config = dict(
    num_hidden_layers=12,
    hidden_size=192,
    num_attention_heads=6,
    num_key_value_heads=6,
    head_dim=32,
    intermediate_size=384,
    vocab_size=512,
    hidden_act='geglu',
    norm='rmsnorm',
    norm_place='peri',
    norm_eps=1e-06,
    positions='rope',
    rope_theta=10000.0,
    rope_fraction=1.0,
    qk_norm=False,
    attn_scale=0.177,
    bias='none',
    tie_word_embeddings=True,
    parallel_block=False,
    extras=['capped logits'],
    init='normal',
    init_std_qkv=0.0475,
    init_std_o=0.0097,
    init_std_up=0.0475,
    init_std_down=0.00686,
    optimizer='muon_variant',
    learning_rate=0.00786,
    lr_mult_o=1.5,
    lr_mult_down=3.0,
    beta1=0.93,
    lr_head=0.00484,
    warmup_steps=200,
    schedule='wsd',
    decay_fraction=0.806,
    decay_shape='pow',
    final_lr_fraction=0.0,
    batch_tokens=16384,
    max_seq_len=2048,
    doc_mask=False,
    train_tokens=182300000,
    max_steps=11127,
    dataset='wikipedia_en',
)
MLP neurons of a small language model. Each row is named by its layer, matrix (gate and up: input weights) and neuron, and shows model dimensions 48-143. Each number is 128 + 32 x the weight over its row's rms, rounded and kept within 0 to 255. Numbers have three digits each. A neuron's up and down rows have the sign that makes its largest values positive.
A block is one neuron, or neurons of one layer that tend to fire together. After each block is what it responds to, as a language model described it from the Wikipedia text at the highest values.

L2.gate18:097130081122142100154087142037141121113152102154089159103105121167137142163133113184115140130164094072124143088144044187134134137179149143117090158145116140138148147133206144145103098121100113144085174181124101099081104081111148154088126132091095133144165110186215133107158099095098141104
L2.up18:073094069131136137108068185128125113121142109127100154118090202187133137148095154132159181191109128117106158101134089124192131096138143082115195155132137205117121090116122192135102095149087154112132080102126072058099122130091128164139095048104105129151140148146146090116140157124092156171
L2.gate87:135108103127066132139097121151185136137135128161082141141189092160085144159168140108109168079104141175186131142104067133180117092118178104100107104164119191079147091069114173143221060103145151127110095103129126137150148146108057121170206140135116109116160153121142117155152104128116105089
L2.up87:087171102099124103164129130088103087129080150092127173123200145132092132118118105116188165035092128205148172097100147169151113137149108172085117113156095192057162162120129149127118143165086159157115131119042125154120094140137159140132121133188131160076087070149063092120127126167101136177
L2.gate176:183112111123134099175110075117086178091122174178103143068152112118093147131169152180157137183109172178137142139161112105125148114146152168134095196177139161124118178167076148153122118192136185144122156103124116074153161085153204121119170120139083145133160170137168142091142113195050079119
L2.up176:147146086154077085135129137124150145129150175127114180129153109117145192154147135099151115117092178131136163118147092147177179103195133158107062098203101164121138159147127157196129122144125136082177147112145068113145189084159138117150136109207100178139169162173189128065130136121080112116
L2.gate182:145131142173062128090134133093094158120138135125172147150115157103160106139101117169153066115133156145159134161172137083133115089104091135153120162153065099144150103185151044089217091111131156135140085105150129087108104116167153143136131112158183156133086213158153156098136091162135131159
L2.up182:112103113131105216121102122096127102083133089109181111157171136127067112239161145173163119148093112140140093156136132147167125093172135203112162115152103163128073144149084150108105130135114143085109124165122112071122148151148139117138116085135120115155191098115127141103124102159113174097
L2.gate202:095057116171087150155135198152132121147112126156095127059172125101070140152090153108170099079146121157138109174184104139111112145152128156171191052133133145148136150104089111145135163123130140093103144155139138134121149157161163110104096066108091163168151135100122184129133113091142092110
L2.up202:101089107169160140120158143162115081115112147186127142157082201144110163110148149175160092199101093136123153122129154077062169077177068166170073115081144103119190144158127073099097092103166145157121098153139138108127209154151209141120127116165122161169107115110180120166109068166146129110
L2.gate288:174178063128094140135171146051180119159152131075134125179153169147158139132119170117112097189133108111186145164100107125098119186136172081079116154099118122141135177121100135137179144100129119099165116175106072132154145112159174127179114148095130140118220105145122175135144119149198092164
L2.up288:101142123092131147156171081148096099099161110149127090112107150153149163159127164136141110111116137141104133083156114084100170151078069157149085139113089137085129098109085115149166049137198143109130084122132113149072198157095128136080190113117175084186145155094160146115125144124136145108
L2.gate360:117180115129168081140092119094100089115113176102127106118105083120097109174146112086206111172105139122158111109119127150131115138137074135100178149111110098129151185088088124158098092096135125178110137188152112118088069096180131151130131111124084156146100061169092158106141146137112121070
L2.up360:162166080158095095105092109166172181131179143111124124107134086179144140092157108146156138082160178131132129110142173118114140113105175096145132150143137101149200134150085110118172165128166110201157089107120083169125098108151138086142125099103215170086141107124142126068093111139115165142
L2.gate381:170186142112166094079177146116161062133182133122155200107141103066139077133087134112189123119182133069172161158151092135088151130162135171108128165103103106134126122149080141121135137155097120108145092136162174199125149125153145137072130154102151179151131131153122208141206096152087110135
L2.up381:140138150068138113120120068118163108136106074082149105143172156116121102138090076135143134119092151165096132117132099164097151155093169116094186120084151148100082136149107141121115127151140172132149123136111148110161197127077132088120123139123135134139037140109121211138098103156127080110
Description: Structured-entry separators

L9.gate32:090147107131201074118168115158159129114139182138147113142161114180122134105141104108106152120124082089171168106082228139041144144182130044159089132111074172103139130115143119173092130156121142158118181123121148134110059126098154165072164116168084156123119116155212135143096060116151178136
L9.up32:131108142141127094109165181139138103134138121119173097138121110164134169114140093148170183147168132156130100167118136125196186142125115092177183166123109150164157118159121080175145119123086147135186076149098150154108174076169095138117164112156146132153134167133134120159196152159118136122
L9.gate46:129141151110147136105095110127144088156157131147144124140137129110141159069141147109171139058087074110146131116114139133078213127146137101127102121170195043090109140202116132144103114097089064107169126092150126181163112144115149125113078141110115059106126129161096098122128075166104114143
L9.up46:143126136137088148175144109059144116142143165095162125046135098127102144131129085083175116116109098132138126081104113207162105129154153160124087139155130102101149123153137159147126150153120115111148188205141174104177088119109128155164159158099124178130133111132129146123091132153137090125
L9.gate77:180115130090077148139105076179090138106139118107136128141080141132169095150093122097163117125110178094116072126165108121159128142114186116111071089129114121088140143161123109214234123129125186127093122110189162114121125068173113141147072178128152081083135113071162074161093151140150124151
L9.up77:181088181167142171158111109147124075138118135098109074102148108146084123156107212128198071158151144194143143110184137132067124148104144171095161179150155091110114152119137116140103142135117166161155111089107137138103087090170158123091125178152138157156097097101150152106117183124123094073
L9.gate94:171154129159094099100079145172174135165086195157147142107203064096079188185109130101096141164144066110123097161129154101153159140179088110095185137116151169119102127194114172080128150086133149120120104111143122102147104127105081144117103112070118117136151135137167090107105126096101115166
L9.up94:164098116109121108164145083115130108093101151145152105129122167118087110158068100139109174098055069196116120164139140182114152197065137156103147146165140091106176123073128147080090130134117141123180122160131107149114111129129136156159102177103073153158101123146085163192144116113136136111
L9.gate144:142120131155104129128084082107131183126182130186084174150095102148179111188087137126136138100159149063171132152150098120153142076094109105094113136123164202150097096135086138103106150177201134100157149088080141113122119130095139173129063136112182151081144158172174140163127133120133176092
L9.up144:081185097150112154080117129102092171127131156132138098147142116132122059169114098172120175095102102136140067143105094148084077127097140128094152118149105104134122097158175114144098077180111111129145110115088227151141141107158198157130181162089172128115150126099135134183120126181134142099
L9.gate183:165179171137105102143130049119124138128118149140089091148137146179127149148150097139153155134151099146118143165124080147101222139168151114118171127086157175146140114130077137206110141127124127143179120107122193125158178132146088141193162162127138135170119210102098111176093189101095110159
L9.up183:110091050117123118181123106071108078103163184130174084115208144139087168180159107131137143111092105126100091091101125131125094102157177113143128139144105112170120098164141114131199100104149129094124120190182132173145106123140151140134144102127174108118143143095087179111142091113132130137
L9.gate245:131108107216109173122161140102122102100172147126102097116153133118150125184101146105152125129127077150118132105121182149146175100088173078079157103122132193156135130145142139080142088156086121163132095112084137112104083135115080153153114106161120100144111100119130129076091089137170157105
L9.up245:124142096155176087121112121136117047104122152134141159177147097152076134142106118123146154150042150127168148104131178184206081082077134111143169104135182128114145219174137157144105138169103141083154152174168132133217121086172151094136130153091058085143152096123143108165117102126141134115
L9.gate348:077106125120123153114131142139087158101089146115150155111077110143130058131072106131104131115178179106144085160035101123155153161098176087123147112142141159145105129176151134166143049181072097096060106101076124083086145130204137157125095119147143143102133157132118195102144135144156166085
L9.up348:166133125130151113110175173129139124045148117116137131092137123155151076139124114133135094176167041102182071143130164147093139142127116156115151180158099148095111173168086112116118066149078090101166097103087081130160186057132118051140116117186135079175078140090155128119139151104158107133
Description: Word after proper names

L2.gate4:106082114144163091073114155099082114109215098138168112148153144168100094141148115070111146132149079147070121114149093089139165109153134111178166118113099150141125150101159106199094170140114115091166104115099099122097141137125137103114100099142082162173146021109077094167175093139097204101
L2.up4:127105135127231107174089160135163129139173097136122108128144174115161140097145160111122169134083099168067169111103184129129126161170075154122112109116130109135093129174090054134127152111173121092173149125134076173112172124082094129164080138137126177137158137131144103145195135113145123125
L2.gate34:164161154213096086097189193078117129161136101179097184120119133110157058121109146113199088150100144150152115102131110103073161156109141126127084121165068149144147079121120139065179133103143096158129173086105130101097098190155120124050093144124067137163116178138111091189126121125099092107
L2.up34:122146162120144105102117189041105161140122173147138155129089118119097113117134135105212128163112154148158109119145125156112098172121106123100096145095124221129148095179115143143115084132092098132147115171106078133084132137152127157120160206168015063121097128116096096150111097129090083085
L2.gate42:154140087166148131098150130060083148159202081117093127110187124114129089054122071084115153079120135111101089105141130136112085115173130126078153139119079104108075115077133168095147161064149090132113154114130104124101147155131130126127201130180075149095161098154104088102135101127179121122
L2.up42:150096099173154143082124123144113188144083116105122138125094141189126136152119192157142170126142169141108129094145125128108178201153094142158102105102092138081122122067124152172103136132150161116141094105125145154095155173164111158095165100170137120143100121135125041120157128182148194173
L2.gate71:131121137145096156165202090092148106100129160183093110120147098174124103062157106083146131126167138098115143118070124116149143136130083123086126112148109080066134132140185170085107127172124132131125157113142085103126171117150147151137129122126175202135104025125084141156180079136167130115
L2.up71:144131148099110116086163188177118202055152167185136128069147159175145094085135103099096135160158104138117144085092190110166099135108150109137161128174121122109087109097148101118080146155093154122074071096114195161166188140126115147165121124123145074135193060120152185111157133135178153140
L2.gate106:115101071108151137127150084132123143129132130126163146125065128163131080106130103071130118110110115163082124108148150143089112143112109120090116089140093108118138078126122149117087169060103109124167128158108110113110111165165155100084116095089146058167126131122084128200166116115116032029
L2.up106:118155177151116163191095189135149159126157136136105210127105162150133139112163101119102119128181200106164042131166127130109131107199162192162081101090132113151150168166144166130116161163115153112149136094133047139097124141083102115133130112167102217133120140134071099149167089080187107158
L2.gate166:081142133132150121108103121068089186143108124138071164128087124121118153142123201129145137081095147130181144113070126132091120141108212106141155065102185163105056160106145144116109068103168116144120087086159213155152065129154086101159090151141123196115152117104103090155091133162078120129
L2.up166:097126106162192052106192106060088089108133196134130162158133084151111210179121119137125134134150150087182139096155143122081134104149124092146118136105108106121099142141129125141090101115128154086178169104150194172131097146162170161168118181174110202164189104125130144135135178150110117147
L2.gate294:087153136175115109121092099090113123110198152143131111177137200212076188093099150042124136107130118110090183129156107157066112126183173142070147131099183078167125139132146105107109161151153105111139119131074179144144106177111122135173134159086127164117161099163091121136133068168130140126
L2.up294:142101118130164105175119110078113151106123116130133126134117060119113104137108147147143128167141127175074099050142115120157149142143118089155108141155114126073125127127135167167107066202196058115070117103097152191156162189147070148158126140092081121132155087108133064202113055170143137082
L2.gate359:080048157094109162115157119142132170122161148129148158106055144091131146166087158111160192204144186125155121138160159110081081143076149119111103137146115074092086135158116178117203103136148129137113130128130181123143142137174116166107210170094164124172168105142106126094102127182159122076
L2.up359:121077155081105165164122142162139121145112151141158138080106065171121123157086169154134133170150124078159102171136150092153128126114152156150104111168142155121117170094143180124115178160185125181095131165094157098104097177129150198156180123107143100137115132189090183167120133092147174065
Description: Range dashes and connectors

L9.gate85:174125106155122068130111113132146082134169114187096104130139135073141154173134180123123121100112079126068106106136160075117170100100173162124082189103066104179105125161110163138097098098130111071095111154110169163154124130140154133206159073072105113113190166164104094144161165102102107120
L9.up85:141115146149141083169117151124140168185124050079073148099150073121155129148111074149076109147155146161132150163106150121132099111113141092165179159111140153129108167167113182130059136125119150085130154120093155046054111103128184125165174174133131107144172111142141156119088114094143082111
L9.gate191:146101112160149186155147177116155166121074106156185124179147116138107111123122180111079129176074105116145129077133093165158106142108119220126113139177056086182123122170125125096076121155142122107130119160104101133148171091169129143170140177125143107081144091126110139066090164198130114158
L9.up191:115130147151129182139174102093106152126192137186145119128142201173087098099142169099140107087172084142150097100099128166118144171172124176179159198091062152112174107135139116169060131165148095130118068087112140182152084168119078070176152137111102147061122164098107092147137127159084180163
L9.gate213:096087112098130090136121150059114186092143147058124166161118158139077100113084183146144153083123106144154147152143205142084124186147122091135160120103099131106155136063142098135112128121147118155087104153132164120127078131129137199136165169143147154122150169141060087153137111145163144135
L9.up213:115131116096144127127135122097142162103162101152125136191084183137079114107139138165105095172133117124128145161114141059136156214108199119154114143116133122104125134178085150131128113078157148164109082150123193086145121163157090104110128166094109070096182115080097140109171102131139123111
L9.gate242:101123145161135047143084118106148119150153141107194157138132092071095135104144111147084090083150148182130090113159136107220166077123113150093188149127103094117120099171128183151090139103184135145139108155149132176130089106133121192094114129079180138118134140111099100160079097039157159140
L9.up242:130125104095130148106137168095178132131144133152096171100101116084080122101104087111069122169109119104082081171143121116140126145118149099108130096107118111124217099080133113118180111158116095138125168135112103096169148137070019108097112144113105107163148173143075101113147122133129208111
L9.gate285:150131114129154110104106126159182093101245083109143081150121121139148088119139132091167120156124167196124112121140107183165134049139111160114150088115134157120071113207174179145134118076137195121136100084113102086118120113144186147095133051104156157127096139105124123184180151111105172137
L9.up285:126106137158142176109113171096110114072138144107103179087110103146186062136111113113140122128182127079093137157156118136110181109141116101151098157204168191117142122155115165113150104060100133088126125092123071051146177125120172090121115166124149130100155087076160138189129155118074172109
L9.gate294:104116067153107147091155150109107093107135091115119051117175086046129121121148123143148133112156135132115113162145100117112153180151208073166160156142158140121104129156120176120115119150120127161172139189143100100118120073108214168078142081175117152138083148143076129117125114104134112130
L9.up294:157121130147088121111136145122171129141161159203121114098097149085110063169111119130154079124167160108140132107112128043155155147119124195102161104089033152122109166147113061136100100133133076156082135058093142118111125098111168100099111139133144152152099081109084123097124107148098141112
L9.gate326:142094106102167070121109097056140138160109149103128091094151045108159131087152153066123122159095127125181157135103122122133081126159099145125134157145152185170064137154191155133078103087084143133107100081118128076109112162070159105178148109095097109116139138138113160201157133149101099148
L9.up326:075020056143136077123152078136158162086124146149111161184103105165084154122143164094078081097079141132142135101092111149188099122114094166133109169121153093076118127117170089129056109124077120123144185150154185112140126141176105156115191149151174132144139126101123108178138094070113101128
L9.gate328:150093144116199114119069158127151112092121104153145096097100135134104132126116144120054149163180143128025122149197148144170172093121204115053124107127167093115126149103105126186164151136090117096116141103125139155135132139145192142096151130152098193166184165101130123095121099117071138151
L9.up328:163136138159152149138122163146098099088130094190142154141134133176134110131052135172108120100169113125174138130133114123100105161132125165119153134129131139127107171151104168136065184139098079153063137128124123149104160143128135132134145088124169169160148104118121154110114131078132064073
Description: Digits and score dashes

L5.gate334:115075125144165104192198100135165180116088117085143137119106149126145107116092153143064140089117163155127082128124134105136149070209101109111085128140121155116098175128123122105149158144141143148109180135124055139096172099140126132126113135086176072125176100119073131176102132155122176125
L5.up334:084127121169138121073194157131072105138119153157175104051081082138126121140118109176165124165117136107145139116135113085159144124140113104076043101124183130101178142095083148087093121114127164099134195189119104131103127108140140160151095153142100109100189140088122122131108168150181116158
Description: Table cells before numbers

L5.gate203:119155120141080083089154132136187139158168092165112138140116185111167053103084128131204178133123121125121162153120161142156204164115146151168155134100116121133123196108136094113157191151147112124138101089104102109141138124197131124188095141114111115134125046103165116177177171121137115093
L5.up203:185149134145108125114157145139123122115123141210112137151120119135127179159076179115175150121090119140112089110174146171095157180145127167131149074175142108125119157132119132125142147173129132125129136070100209126111167094180141096152120165131169173152166089101195099136114075156111112092
Description: Mid-sentence commas

L9.gate34:093138084130172123191094155179100103119174126125117094143123085145179110111061096100112135152087115155135134143121107067122116128100157107152147113097119157083155130146155124133111138134073142149124117122163173142140111110132113145159184089159163098158176168173164165126188171068132123145
L9.up34:154166125157149129149076150178143118138070084134123202090144162139093167097095167159166151107173158110154094089096122159154088170122110137168128132186126096144108074166098114146161134132122106092172113130111109115108110069131155190112106118070121159111134130124149100167138120075150125098
L9.gate216:147112190133115159141138167107183160185089092193111088116128081127106151093084139124183094139135140141109110140155142066173138188155074090146131132072174090157123092106127143121100113132024091144103094095110147108092121092159102093210126136121126172130108121147075103055148130165116110129
L9.up216:153087123150122141117122129140175106175097086142163128121159070135140147134132136115120134201194153099140094144082102106112146100154107074176147133059122119169137060098181083128126140133099139120227147154133112152097105094125162178130165123099144099121172100154145085198087137225130139096
L9.gate240:076170073128150124097122170167111201121141146138149126220163136131045089136118129145098071127177128153113142134171130177137130141099103070137122125102170098131178137139082115139190174199159082105085133182149114112129113125156117167127076203140128119106158111166094220162108138109154134114
L9.up240:109130117127126132162121108104104180097121148123123194110151088141155133161131128058117128152068100098177068122186136066069048102135156100161143166061142115151138093123135073120123109131121171108111153142031116170120121128124135174149156127087119144060133136146148118141117109112107113119
L9.gate282:119103114136114141151125169231142120082124124105082125131139089172177118143102113153140123101132123139113092177121140098150197040084129161136096104115182174124095139157122137112147084190119142137128083156146100151102153096069098137186100145144067121202163153086132163136090135113111175088
L9.up282:190161120127117196139076149099132076106166086065103158173103115124140118114162156153194122120093117076167146138139109058130128132066170064115179128120144161118123134163078143076090089217134123142145117168086166147148186122139110073134095136175136061103112217134111153183133154086109099141
L9.gate293:134125096184103134138113131165122121085145101078151178219151159196059124104117126101111138130128141138115080155070069088115145143139103080123160111135103097104202104166102122118144139114095123097117122105119132117127134139169112096206174119110091101119127150098104159119143112095116103152
L9.up293:122160091057099128148069112152127166181096128131081108149108095117138158111119096121169120089123145101088149144131152067152182097113115109165157100081131125089138123121098099172097071112148115133190109169076146077103062083145126130183118123132115116081184156167088124089091143131118123118
L9.gate297:132092119161163126104115103140102138115155090116125126124160083163105132118101126067088137121138130142134090153153197114088189077145082124095133137098121165184151152143138180124083142108089166076133089135127084181126164126128148104126152101094137146126075090110170147096159151054116117147
L9.up297:160089118170192086081124127122116157172141066138117132160168121150095127170124103111141132144106117129143085111129085087140150103153112171145204130162183106117133119190094122077123161110077098162085127207097099089109129084104091134143169149100220075135114111145098121132154124143155069114
L9.gate333:108146142119172159114125107115085108158143090144129230132158086151113131132117111159097140138115149166142119175103092143116219141144078136097125105124138161112121062202152147145106119134100060127081143072115183145107105126085119103161081174193131153129097184084137151166151120137115129142
L9.up333:048120088180161100157067176104088106121126126153067159110148144211141128097058129166166136167162114160109112135107034099121114144117114061128137104121186085106113085149131160144077136119089092113113126125091128130150149061071150076077139096157102141073157129133116099123036131136089140105
L9.gate358:136063135138118061158084152139190119094151094130079048176172091151150118117161113114125142147133118117113074125162141165165118085122088093082161140092108071124077143125181133132095159117059119155154088178046129149106136103106109120172097092101120095100154191153187072144183087202134148152
L9.up358:116123089079133136193080139139161139205159119124109088172167134159161122106140131160130117100116160090177139163095148131083087103158100103117151100107140157109125129175096148195121133141193072156159112151128203138134152125143135179182134108128174185157104103101090131128146077105109128172
Description: Year final digit

L2.gate33:091121113146185152165108102132064090097130096133088100100133086087125133130056146117159145128100094155148136125124131162124113085150173152122135102114131105135074135095165169134149144103126052186120124109090131103164160140069168126142136107172059106106096164128112133127178142134120151104
L2.up33:087156124170139133153082091123103109118145108115135101091087112106114135160135096113181173172108136150114110096109143118128137076119214117137155095118092114099176110191069144071184110112132115164128121129110115110147132130081187125125129118086112088074115159129116125169081151174119131129
L2.gate48:160084122154091102079157140124092190171065087172107116115081115087112117131137174144165120135147070141148160116090103164111115106075170158161176143146174188174181116111115152154134117172123145106140092122143101111147088158099132128058130095123132145131170110113134110173172142092139113110
L2.up48:213120144134114139117100095131057171135109039188133126131094133056117123100117152098117120103104107104079178108043131123140102134107140121131135137148191118170104126207099126111149112101126123158118139139107183104150090109110135139099128125130213130112122133144112125139118109086113082142
L2.gate242:170121127120162116163160172111164128114118101084097089113086186111152151126165166130070152135097112155088123142161092130114089158178145139107130146123153088139119103088109148103114127163115093064168176179175175153158141113111171104128134128058123134151094158140159166135098110149142171173
L2.up242:138099129125143155134076117158150184078129160155159163080095108091170145178109119056117159081071132113144166112130125114147082141161131090176082159138093112169120138173160089153129073141123138115094178150163168129146115142148088170075185125156181132108115093098132094065171114134163145132
L2.gate266:190149162124085061102131082131148091164194101120110101162154126145129108146093180096124159137178113147128072144118105100146092120144176143127083164171172104125127135121098095150122123141143148109182150198164123096122183096141191147162115125074134167074101088153113071144156096095084091149
L2.up266:095139106173139119135140108150093168134160131136107083107073135115140111155192168116128099152158137084191103055127152137097176094162180107154125154118127135106101151104093127145158131124136072110090118161191155134094169133127171075119140137134145141145068150179149103161159143125122060109
L2.gate285:154097111125193113148096129136142123105146104115114125093124081071161051101147130087125112138142091120101131130160143190164198117117146075150129079168119199147163103146114142128125124137164234165154065141082174152134144094150159185087123146122208139090162098128107137175151107157085111144
L2.up285:143096122145166093132095047130157142118161153158106114157108095108152104119046119112071097161148155065125150181196074108183145130156146133142147115127033131138089103144083107052143143104100205119134114130092151076112075161154074177091111135099161121119120096147125048130185085114136106181
L2.gate353:106063101123144124164115192162126195102085061130113138118112153076137117143083099145147154141112145090138159119130134143154117113146108101126158127087123098150103100162150077138142089141146133143097133119127155140195120159167127125164128149106118075108118190162053148141136060117136095135
L2.up353:130138150145090120129122103142143128116129157131096129097126118157091133073128217079153195137095163075147159061196132135212081081136136130169102115132127110141112111137147117088131132143098134088114081124150169123146164150111118193096133085143145150157096215148054140183074185124110133133
L2.gate371:172153118144099161184140127128098124106132096136199183068115090154121097076123127144063191158116131116134122135075115098132130133118196092139125180115138118060128125131093052157133073197135147139138125164130148132165122174209121151146146094141128143164187148143092098105121131098146118121
L2.up371:152133122113176061116104133143131113126150131084090064119150146051108157093086136117122111134127113081153068166087124126143153150113216156064187099123149115159152188136148178108136103100095118114092080109132119128090130170103094192108066132089125092180111164130113128133162070145132122182
L2.gate374:121191134095138127157096117139103151118069103120153143090132100123154083126144167189224134152090163106134140136165073146150128108099168083144157114139155169082097123099148076190124121143111144150192155166140133104140116129145123162106136138055168166156080158203145199146107116140109096068
L2.up374:127117146104039097092116169160142061092097112143110130110078147111095142122151080130101139185125182093147122147179129178109141126157135078147164145171168150112118109154130166138118124102111092163172101132107135076144102117164115146045085076113148113137110142110096152102101066154132127152
Description: Digits in numbers

L5.gate208:099170164110086077087113199133120127123122084165126155099083129122122185171095148148118107118156157122178106091121141101144148127134157158101114153132120173102121147118124074068155065153161153125162149110150036136155118151114117191094104186136128113095136181116088102141147150156095119135
L5.up208:109158057126098076125110124147127166117102141163125062103146054181110125195142107144117161183093112139138164182145130105100096120123145079105139116075092102103158156148124114182123089118134092111173119193115142130129205137143074133089095134077109173137082120132148188173081127102149127070
Description: Digits inside numbers